{"d_model": 384, "n_kv_head": 1, "d_mlp": 768, "bias": "none", "tie_embeddings": false, "init_std_qkv": 0.0214, "warmup_steps": 0, "batch_tokens": 32768, "seq_len": 512, "train_tokens": 244400000, "steps": 7459}
MLP neurons of a small language model. Each row is named by its layer, matrix (gate and up: input weights; down: output weights) and neuron, and shows model dimensions 256-383. Each number is 128 + 32 x the weight over its row's rms, rounded and kept within 0 to 255. Numbers have three digits each. A neuron's up and down rows have the sign that makes its largest values positive.
A block is one neuron, or neurons of one layer that tend to fire together. After each block is what it responds to, as a language model described it from the Wikipedia text at the highest values.

L5.gate81:107176072109130085122149089126156088196111166147162116123157126227101122152155119116118109151146122179057119157125127119112076141107127145109133130087091133144121144072065093169108131151150111141119173127128093176022112148127154156133197111165132129133139174140084098138092107076159110099185156097153181126139119068123101139153113121176184115161085124171114127120149176061133119111116
L5.up81:122151071147131029124109070095094089118124174054140156188126166163177109113100098175132095076090083099118126132105130129102140053198090144151120142179127098136137118161122128105158186115125094105175117147108189136104101151111183074135125117165155100116159137147116102118132093126132130101132129074133200169164184123135181150140134120185151138175131126193110167129143130131060139115099
L5.down81:098104141154131127151090155122098136127134159092126145065112043209150137201078192093148083121119149138075168172163158113151145140176071141094162156135090151088183101151172137161149081147139097072093122131094115141073118160154120149113115131122140135170173098100106123079065130073126131115097150170094142114071127153126115073141082121120164146123148135123151096135109147156164125112079
L5.gate119:095113149114142162083139061122162173183122226105100121123180156129151094155073142135114118100119157176108175121159130175125159111108125148120142169193120151119116147158148118148132170133076170168125175050158083103099132072151106128173090125091094084056104154118099127121063092166103158088166127136134148146188155097105150105095182153127124138105143096154117109114113140139155142119169
L5.up119:100139053141111121104115092084103194102118139103170099118194153137131142109123139116135166143055189150128125141116080117104145096163109122116129133043135191114105189121120140174080099159131112125146183090150179089127143068140112087116125132117096180106148134091119158101083138063125157136171114144151152059144120144170127135161137129104180165135138122094179163168107098166157096151183
L5.down119:040118123113146096118132093128153112110179146115188086115102175099161113131167074149150120141115159094097144130128149117126133150104151114154093148086113148134136179107127116144105179124165168106091083069116104160087092117130144170140109075134149132111158143115077123118104168141141128091111143151155123144129063126134157141136108166073203131143135121157136149102152123081146148127130
L5.gate185:110085138134175172102109035170133142131129196114073122128138114134110119143210192120169131090109088120110171076111074158089083138130120164172105169125165125162117138140099131189138054134120139102097196088070154123138124135156120126170195181155086153159144137123211087125098182062106126131079126117103131082102176081135147156091170103105155150150118073083120161080128103110165099129154
L5.up185:173146171142105145152054128087101121132079147115149131148105134109149102144104127129176148125163123158132058092108117065152115137149102143107153196140139129121142115084118045054186138107115117136099126117144129121109143196116161142127137115110091129170114136102161201162112184086158173168145136205176173104118120105188130108167136157102053158162168089142108124176184119126184137164075
L5.down185:174087106094150144111164108191159103105115113146108104121058142099125080151081139079152139125036139146147103134161060104097104151085153111124133124115084081172147117111128153149078134111092104117110132105097135147126114118129157116141106173172139129168126088141148127129169168139070140087120098157131120158149096198107091093152146115166111152123113100132074150173141095129109064131111
L5.gate238:150104170170138145126114161116200136129139174072078110157130112122132103156139138097131121123172125164073167056092183107076153132173156125107151105139085129148120129106170164107131071170140121162195136119136076073143131127173106113130155130150068152144131140150090115132112104077174108103106094133189134134142109122108116091105090131136161169178106100129112133104142017165147076160109
L5.up238:088170128135151107111109099113144114103142173166161163118123159229083157143153069168174096072132164118113107152113133109100180103134115195115115076173124093111119113149131158110139134153132101091152146130180105156158164088110087125142150118159119162117139174116178092208082160101130071128119104190134176115117141135209085151045133124175097150122105163116128172147082125116167148078123
L5.down238:111095114163189121129081094104161177136169085169074115161088168138098208104119165132125123062082112061102109176162101087145121116167144135144184096180069073125103090165154158151094178133133096139151116158113110105081151155122116132141138115135102186149093139123148091111123174131110128135103116160167127069137076128105139091145150135140149116095154126158130143149136149102103088143212
Word piece after initial S

L2.gate334:134082132140126158169130095145078158163079154123148138142062134132082149139122160143142090150185133050168173105078109167122163164115121097152082129141114084094095103142109132124183098087105085110130143103095099133145113166121133149174233135191183133152173178088178150152125157107111136176137170128140127155165141145178106075136087105083122116090140149146062136184098103132120123081190
L2.up334:147177132109071157154152117135101125117139145140171174143120114120119092097143146168107130125094123190118089103109149118139108132142096089106149123157140149184110146077120178119085166146128139156126160090114135108152109167147135156157167128144124119103197106149175109101115135178137097101113186146099058161154105142071081133167138149097091143132142132043088127111133121200144167151103
L2.down334:114105157135173151157141127123079209173091068116171099121138108193115122124118125137120118155175134121126155173114077127125204166087127087169120073098135111097143150139132069185178086102123126062092109145126118134085107167154157125096110144145088184184132075140158121161140093143121101092089139109124138139121129145142161117129144116099108092091139103166146162136132037083150126138125
L2.gate503:100163109134106104127168113092157066133133133085110116061168088150116091158113170160188138099091180121144120124204167125134099117136133150119143122170108100088181117124096118164107079064147156152158106231095161110138150158064178131121120132063152129071188163140122172160144129153100110089108094114127172134132111141126098120180119148199155111123151127101098016167103125121143159111131
L2.up503:078065080154117097199192080085117153182122150109096147172097137148185043082126107135137107087115100126200134186143175128112158205101148098072149083086139139132142134144075098137110095114177116179116047110142076132126131156148183168104191101121132136134151168091076118159097165148179159139113114141124121158124135109148156148141137177144077122137145127149160128157129074135134130126145
L2.down503:146148145158140111149092120209189153104112143140113109151106109112119128078147081138148113073136169143119176108137179144136099173111097117152176105128111091113130124088114106117107109125101118122136058103178147138142101126145135091079112137098138144108149191126121074111132215127132130107079109133090097168156154137197205133147110131123110133091140126099149163161138105125108174125195
L2.gate599:201072143164153096122171158127199083166116155164175155093141147144118114094165128143144164167116151124134092116138207133151100138149143142139156092146086146095105101090173164082163142133145115176130156138136136133164165118101146174180132103141174091193127144117167125081120173116125177134124148188077111158083068165106164156078136162145158166115123134168110145145132130174108148133144
L2.up599:107107089057178126153157060131158112176119126157136130089132128103164198175166103147160100172092165127149136101113075120134080114163123184133142181111190187052141112089143164127116117136147111155183128178092192118141145140134163146123123094107100110188100155075132185147159129135071164124124141185135148155108129097083097167174151166100139162103135151089040124100094112171139121117166
L2.down599:203109148173140050111111148136071125181074090137099170086071134125087123161165150109127186105102141131208162151174132080146081120140150127149116085155111179117092084121107166049205127135047060180124162133087183147183105171136122116171149131171107160155117127088140136094096126190170139120130137145108147140117153117125130100121122155181115131144182153054122123113136099132138150090117
L2.gate700:143052145192099151113176143089134070120080177164073121114083148153149127174146139125119117162131132149144145123164148119127130111113050120123163115158148132051140159093068205120132099076102124106156164191116144118168144200072156160090140078146127131180102109122133125105137091133095171134187092127132202148105100152116146131097151147109119165132163185137104156172091102115163153165099
L2.up700:139068105127162131112165102070124103071113136134172094078119136140137115128145087078078159117128189099068150125083146094099164125140074156103143080151166080101176076149100135104132079135170160110188138191114131128093150163103182150116135119172118129097070165085113157084096131112080208144154141100141160082141100158140133144094146151136117145134085145131088130168123081181145110124146
L2.down700:121082108172170138099119156126070132133112138206158091101121119101106113150175094104044189111127223169145127063107122122108158114116128136160112107124138145073114145173144099124120155135106113108192159095076175124111190173152148142101113103115135124168074178066112154107136090127081125160093091133136068087145097120119154154133133117083126130137149201079184130101145146129120098123164
Origin/creation past participles

L5.gate91:155156155154114038114112100086123178155169143119093141132100137132077114149122079119110108068133165157137160175084067076130096152083080093178110104151094164075100122179108109161120140088078102151128117091172147097148092109104172175179166122105082125125115142108184140140107123144136146154058158157134143107104134128170111122173127173155098178189113102123108133146180074111152187097054
L5.up91:116157073110116119069112133127165184106154117134102169089080126128135159118113105156146153138141167105108185131091137056132079110145117132097049099150101154100114102141139136116127121115114091173117161097134095134136100163091122112148170141136140027077124163130076140109141145066118109125148184131101100184160092148150104100127077161113098133131078160106176120099106116156114159119047
L5.down91:101179211053140147132104128075125112101154072139152108126145120091132126155064126127142072147124154123153109123096168066148047145115043115140183134132124133119057139151100133163086170120063108091108179101120165141134147113124131102147150148135123095162144183115088208100102146091127129150138153094132072097142123156160155100070116136190176142127169108154130189124176122124166152112117
L5.gate360:077210199193139161155127166101111175187119100065168166101135178109114126160148131131138136142098125111130166178117106017114133100159115082114148185138166176097094131092152127180116100113106083119152121068116163101175113097136080172177147165169152166138165100134110153113140196160120167070120142113107143147083135147098184088153146048118176156085163098116156102118132146140112168114114
L5.up360:145125128072092110172139110186141165133152100138147220119159164114176124187125095136149067126097099120095155100139110087096118152091137144177074158118129043166107115109143090050069132145173156039093117177117156131121069178118112145125128104121155148174194161192084108130114160150150111119165138100125089112136149187177120096103163120121156148161132058162137114202085114052149099174116
L5.down360:122087097145120113100129167044137105131130101088047112134147089198149100138135184128114139136115138106144143162115126120133124052122121173104131079125032159152163092101174097146220108128084076120128150114144124138072127164104093129118072133110108086113157150106132150131121083090110134138066153132146170091093116145095134131117085126161078132130136131150138087172198122077162124142136
L5.gate371:065105110173095093119128122080095162117182166076094139132100127235107153127153109142102084104177133124120064120193059184161179231081128090112088106124128056116098203154139129116123092090120102122106136068126123123148117046130150160078127131171120169132068154119152100058120103114135170118181120078170157146122117153119155144129146116146128138120140173090146119175128077134131095158128
L5.up371:106174145213132134114091104150124125130103165124110113133107126139071117112178184125136056113158181136058179115159123068095107098071093125101156094122111089075159170102060107116189152091111114124120131106088152102166115055133196138164119112178112200173124121120179123107133164098093139187133179063133130102124112133099121136122105131138101109131050151134160076186167155148125163103109
L5.down371:101125105109210079114101045185103130195082114134099118144122107153146138132103142094107118144136181128096107111157113126113112189093119125124150132113091129105115131127131104100140128149121078073142184061137152068142091146098120144091156124089157177128107098192115128111101137136090109118118171146137093048112098087123212090142081147155124132065149142102108084148148118068133141146125
L5.gate416:125174117141080112133098034076120094107119135147122188129100115158101170103146145077161132124121122102178154091153153087128117179140097131188126183122142141091106138121131098115141184174127084089147105090100101133105100165099113191156150126146152106109106179107182156099135148113120108136122149218125088087157128121138136087131066148093087118167105176107069169162145091161097126114122
L5.up416:120116157173083083115082114083109188131123128109077187114095163156159134101134107160160095077126123095137146086155146057148117165126103124073176122115091169137097138097213095121137136109110049101140141128116108081133134166138137087119122111137099139184128159154184164130121077109147130178104111093120106101122132123124130136118070124096111142121088130159166095155154097098157122106171
L5.down416:136136160125076102096129082143098064148094118110145117152169168084149142102077168143150118193100175123140128144090123117112117151106071092152138151084147096056106136111147167120102144082143068110167120173115114132170117167076072113156148119113075191130080127168143164096103141132174086092094114127143107119138150137113097132127161111112100100143139080113125095136152154180117063123171
Place-name completion

L4.gate375:085067116181141053126178157099183074137145067129155163090106125139144114110132139153163097138097083080184099120144178116122157153156141104151076120093143066122131073077119102101105172123153139178069105126099164118139185161109090154158063095129146090109161138134153136101199116109154142138150110121091133116142109134135139147132156118153140193147153131173140112086140118117130135151196
L4.up375:110088151200149135102198094078158113159124181105114137125093088088168196157123103106111169070158131085102132105126116115150089111115092151102132158179174140085128124103093064062144098122140132144153121128100076089146124154136132092102087131124172132125127207171132123141138171102171061159054187079120116154101132137114134158119133100080139154085119175112172156154115083186151157170182
L4.down375:170109160134166153191203144123098111120152053180109110126117112114122128149096171131095071083083175110183140089112113077141121113095131127110144102133118122137105175133163187149108161081103150137120131098071160146114152157100128149100158113131160114121200173147205098105104168136176063081172153121171156071074102133121162078134102100141106144079137093149196124183049132099085142133137
Past participles and verb endings

L5.gate55:147118114124155120189150121109090147139131169147112116194165124112146112149103144125139118149099149150155154126148084142094132109199115110086163112133105125101097156160172121161084188091113115136152142165115127138101157098130169119174208081145155139123173115154075111129112092155104142146153080102120099118118127135136167110156144136136109115158151120142151185085005070064172193149148
L5.up55:091030093149199136115092106109134086156139156095124115164141160068166101107148162129145166073116136198139151118173088138119107134169168054092152144129107094138185106170156200132124111085125105102106117139068116069069125156063158139169133077098124138189169146193128109087107087181097123167109107148106126118151138117162146105126119087191195076166121170145182116160096110161147101138183
L5.down55:096118127134193134167132143173092109130155130125115159120169101086146185119154183146121145169122135161203098136128143135158101111162100104125077089110132125077118136113118164135156123154091125128120097140097115155088118110110191121057144128169133084115211175168224114124098150102135126067078096107103149142128168123163153151135096132149168143101083109111091123122085122151166179132148
L5.gate239:174109173150141120153142147112168095140105111089094078183120100115147112166090127140079131056117159185128100131190099100160129145127126150170129159140160118155128106181160107182104142132075177125146111101148118119140168145124163112093154111145138147135118113054091089157103166159145130085132114105114106139117101149127098109159089089149140144170115139160121171166111139175124106177120
L5.up239:123185096114116103118144181142157088119149077131142147145179105111114066089104179183147120121068147102098138063123151148071127155124153167123178179094150170134176122135118122130129077121146127170101104115158120089091099127100159118178140172158157141165139089124112102049109169134110156175143114121165089199134107228100144110070137105053087111165117161142126123153047108140157072162136
L5.down239:033129163133150174096152103135101064136133123129113083117107181139145131105089139113191084062126114145147110154148086109138106131188096111143113055104134097158122128055144126117087180120100098143093172066084167141162110119141099162126115162157188091111174083150154107096145125089119098123113110138164127098109160151193181110160107175151159157155103125118117154074081163150121136065089
L5.gate294:143160116133153124182109141086184118097089126192132123125141126079148123163123142120133143080122155171143156163134171129088085130078102175054128105123119156167171052114151126121127103146152144154139129173122140120151139131123149126110166117129161089120176142133103066101144159157136201154114144129094135137113147174098171149169079165055119202147109118089123101089093135136058110169152
L5.up294:150091133145156206152166144134154100094120092110128133109107143119176113197172148126140087106097140174155124081160106172120062149150141148114144189133132216123067151122185076160106160162131151138194055080123078102147111106129171141151158051083153091132118126125128131121204084136124187087115069081121086128136161139131168091136122105099161099102132098140162127178088101107147095151111
L5.down294:176084167057149182129100141111163074159087123117104184143140169142119131134160170165173097116113144093148103150145160111168144146126129123105160102159126116122116086144183091136164107138152131153091152076131155160090147153121108109092155120095109084161118103143102120138074106129117168120136082078153112054155145150131130105164175135101151158107095109138145194097087140146134103160140
L5.gate748:107164136160135135130175127140138073113112116155129154123100133091198107130103160183115136136157160181157155146158137105108126108123114083099121170117124082111093122120122105135198075151106128079109143143101165121084155156091173076139131154182151123151176189140104101125156193145120142094131109145066085159082075170169154141161112124167135154104123085127158103106121195129176122135093
L5.up748:088134128179121148107091144158126143101107172112121107070136160117157106133120106196168137148121124154117123158152153107106069131126141152183086191095092134177143123133116114153184040093123102123116125142109135104158113134137111108122156168152121126167125142177110114128149152167115135133162079064123105161113109091071106174142120133099117078095133156122153130125104221182145129179111
L5.down748:110129104097110174123186085058136174135095074114102136159130133174123146091130157090095114025192170113151093123094158160140143089115127115135092097120108089159110065106114121158064096134057112104079121132133118116126130121145132068113106163146129127145171110161134130184076157153134148144091149089150104110094135122110171061146125147144079168098076153118120129099118159159137127134100
Word-final derivational suffixes

L2.gate176:162144195124127162154150160096074170116141119084095102098097139130104118151127143128187126097065078087144084095162077081202120135123198164144163113069054124081125149151123107149125075076097095124073080094101123127096176133153114158199160109150145149110138144163156128093120131099186139141116148116129152123121166101138153150114136129070173139126129125158168119124140078113123177118110
L2.up176:150092188109069151123139164159130173110111146154130115082131130147073091109100153128131118139124141065135165093116095121124147117138128146128152113202139046181107121134116113124151049171062070134044098108112135158150137150124116147136108141155110126124140153152204172107116100137194065089146107113126139129142195150098099108135156168129149121086085199068155113127166102157150116132153
L2.down176:127067117163125129142096160135121112147081171078092125093192170140140123130094150148127174093153119102132158094114139095164095151145075113169159138085123119138150152116149069152130093106125126121088135135113132114122094092126081101117139082138128115098135121093116067154146113114122103139078104201105122098164141177138111151116086075064135140142098146103108201147137130177116127091135
L2.gate204:119110146173154171074105138091100136119172143117067155127107156147122044178108122114151128084101046121106133097152132113168101168157135084124108151133073101082144122063085083157099137105131169184125149072155104133104165156122148095169093066156109119099098104117186123209138184183097088181125128146168150159083096171134098068127136129082086131166151153094088155101092160130127120148133
L2.up204:142137080193153169098126155125094141049123123088131109136139200172176088144105115150151167099078117137101184131192165098127092164101075159108146130137105096105170147093073116097138109110108087138152085122103110095058199128114203138091136138160112130060129114138151124137164142135095098125141123148114130169130120063106074104097211107152157167105065166088089098161136140101077094110124
L2.down204:088079139169138129124088132154115146149139168092150174163093213186136100170124115115178101077135114094149129089213112131152127187076111123113084168117145129114173123094144123158152179096089176165135185108127115183096113151105171186202116067126126115087118135132164158154130102144140071127109094129150129104127143114099073093146141075122107151145112125036109140088190120073099143105149
L2.gate264:130128175069089192113096156096162123156151085177095134128083100131117122155090152144110127098160112142108110092143111106147129154171133085115140150124132112098117170118110142158157086062096132165106094152058059129148150154112137130168167139177108127164146122102128132147139119124187062164149120156145103150097089076097134109140134116128103131180076098073118122113134064022170159114106
L2.up264:113184153100106171103054144157130141118155096071076139173153138109161124163135087144179098107159100095083138164136147148114167091104162115089138204149137076151146081151151103173169122128134139195175165189117083148072133186131189132129167123103141142095160159123128101172157076118158101132166049139151135131088114152138139151175092116125130171196123140128141160159123127101101142110161
L2.down264:114144118069054138095157145056180118079131093097160113178144111165113161115125126130107136127133075108138118080124141138145159105146134098118125122095090088159149133068098105090106163103059134144092112140095091119108099166126159161176140070103136138185184126131144125197099147142182090173132136138177088097160089121142170120153101076123111138160118086083112141064110136074162144105141
L2.gate750:054119115190121167167069102149200160147129139099055191145161142158099148128145089126171129105124107131099136137133146123163125126102095121128129082152103112092130114122076146207083091109068147133155162204147025138187174138147120128150153119149125034117136136112125137168160085121172151144111161098126125134158105054110121099110133184134147117170111121124129111127160146114123125134105
L2.up750:108051102143122125137116155108178112136176087135114139057055170168068088124138095117108171160134119190172179131134149146106168155157150119122152115125118128111129182143062112159069126151126115178186132162140117172133120174091184088117105080150115108068147192191152121150119091131132108176097094104123148144158149089092056166104110103111146113179133155118112148146199175121090120153122
L2.down750:079136174172110124146132111162202131140120139082127070096166108131144075102141135145053106103094156175148105163123107140123147178167113153207172106098122113103166143090121130153109129142117094161164140195152073184107107147173134111174079115119125113101155139123124102174183179148163099085092079090142178157134155158081106175062128115104111096165110173160166175168161104167166096123136
Coordinating conjunctions and joiners

L4.gate181:112179096135100122053101111125153162130142128135134108151137195126091154097082066138182180160194155123098121126115116188121106189018091084106102103105170094092158167181181116139129071160087142100099170117134160114121141114113147108120145143157157102100131136154152119172069127131147150158179107160135142101120086144158152175142078128153092163156145103118115085226110137149068156109061
L4.up181:162124124104126075099109147062132121113122138142127186178170078090158099133147084137146092166110112116157137131083150085227125086099104134178116197098109120102121122127156099130120114089128127160133108154122108151113126130095171088174108107182109153127125148110169112092099197131153165141095146105082136154093117082169187116126097075105146132089076028079128159147118128146135110141106
L4.down181:075150142126093151151064112178102149162090153043048151134130114103075190170087110148134142202130095110130171144087104152132170176149123125159118080121141127123098104104125112141088179147120069064116182137104121094066111094118071104134152149136127140130119116194111095125140131075172126120104163095072107127095077130102209115127136113151066136114147163124131132138118160089133136147088
Word-final name pieces

L2.gate307:104170142088146113128155118095114142088156164110074185094076122138045121152078089137141129101120138110191078150121135130169126109094088097159141149158092106156134080166108116132072123135164146073103166124101117130138106150133141135123134086109108109096105176066115133106091163100106117100109163104087104179118135130156090091122129096108070101084046154123193164130115205172133095142062
L2.up307:128151146133136142101048107083147183139136126152132122125138124114124095124180151119149112080124100066141155142134095099103143144123093067178123100171084088113155127126102120152119141103111162119127165205077132081171125142116099112054127168105156100137109116150117104097122157107180089100154131104157078128158122151079216140124095175133135043140096174159150132127151199149173129138126
L2.down307:148121178182136070139061097162117160153192124129137165165134180126145078142100137128155062146141112129093147091148113074126117081112089131135161110168060091135145170108136142125124093100113125142101175173084153160130112118169036101098108196096142146207104102101129079155136108072103122171096120131096101099142124027137159119140079149114181114088163080162189121079112128170178147161094
L2.gate426:117147168166111127137129101171152151088103112075092175166173143083105124128126097150130088093138125136143158095114192117100106099156081118106194120137134132089149168148059116150101115152102134108147115155100135131144142132158169100154132160061158023143179139142200170138139098139110113100158104136168099092136095141101110116096178197126101150125188125146191094149169187145110082149178
L2.up426:149190155153123099144168090162111140087161100125136128125154130121162082093116140142084183091110104144118084100101125154117114086160161132058134066110123122146137141113067074087121148136047177088121115139098116102112163119132158061097065132083064084137155074113169121145126120123137186074139118110129111107097154141095104140116161159112052106152122147166196129139125122119135126141128
L2.down426:156130135149146094081098124139138135137157131119140138165142118086155141076168121102214130118152061136069141101101109152090151093082071127125121152185119130176103130169120094124122136120135152138163105128146172123186098144136200055186112108076104154100156091133146101214110164136120155118141102111192081149110108198137142085106185119107060103110115118098144088133128087122086202130081
L2.gate552:095135152155130122168154132113085116090133154157161174114166184156120133150089153143183094100158150137071096146145155145115126104078141089144158145097140148043171100120185150091124126048135156112143143157100124144102050102144115157090099112106130119134150149056088164133080144163104080175147144155124097155133068146174092143102140121109097125123078155138092121137159168120094160111137
L2.up552:114171185151072091154143123124205136125117166094167119154139124154131139174097115091124097151137173136162142153095125101133151101134105032150153156123074092082146079107138106095158091117151125133101155137103124136074097128125079168121108135081120086169150156112135093153125125082109144125095157083047171123123102104091160098107086206128097183159106164138172059098124177108163148114163
L2.down552:107136100182137176087169116150158131197115148137098141140114189138133169111102130145163137133146083137131134132084095109078107094129136116132099173191150058091161120075111118086126114095149091142153142191107143129117084098111088156078117153131134152079164129095099138127121103175138144132111148098160114138111123119128165161148107134063147156119084094146149062140157154144106096167136
L2.gate751:176121154207151139115159099096147113167172109111171189103103123133111093084077089167138086142133128123107134137111045178132149168091123208134128121129086133099164157066165110123101148150092128094091155152146113114106103101143167116096182131139105129082074108161143096213119114148062091104148081119152140162130141099112140058167166130114148074144152153110147137123134157128160153157104
L2.up751:104112120176111097132096113091122112127176149050194118126090146077129108162198155141118127142172071072089136141107094166159151191144122066180135114133139108073098168122101158086119152161126202134110138151059157199130081134118122138177134141141111142130098139173185165118094126056106122113131136149091134178166149154169132099166158113120116156075089182094150131090215150139124135177147
L2.down751:136105078105110144136064115187133145073095145074123082123129178121098081108149141105157134103135109132062116164133157158091085170111139134152155161143190125101139133146105073158169189136124156132106138179126064124126133101141156171165117145130188133134168153116112166112153163142094132102111135147077120069163042165099125151059095129047105136104071175134154187098139180102133122170171
Country name endings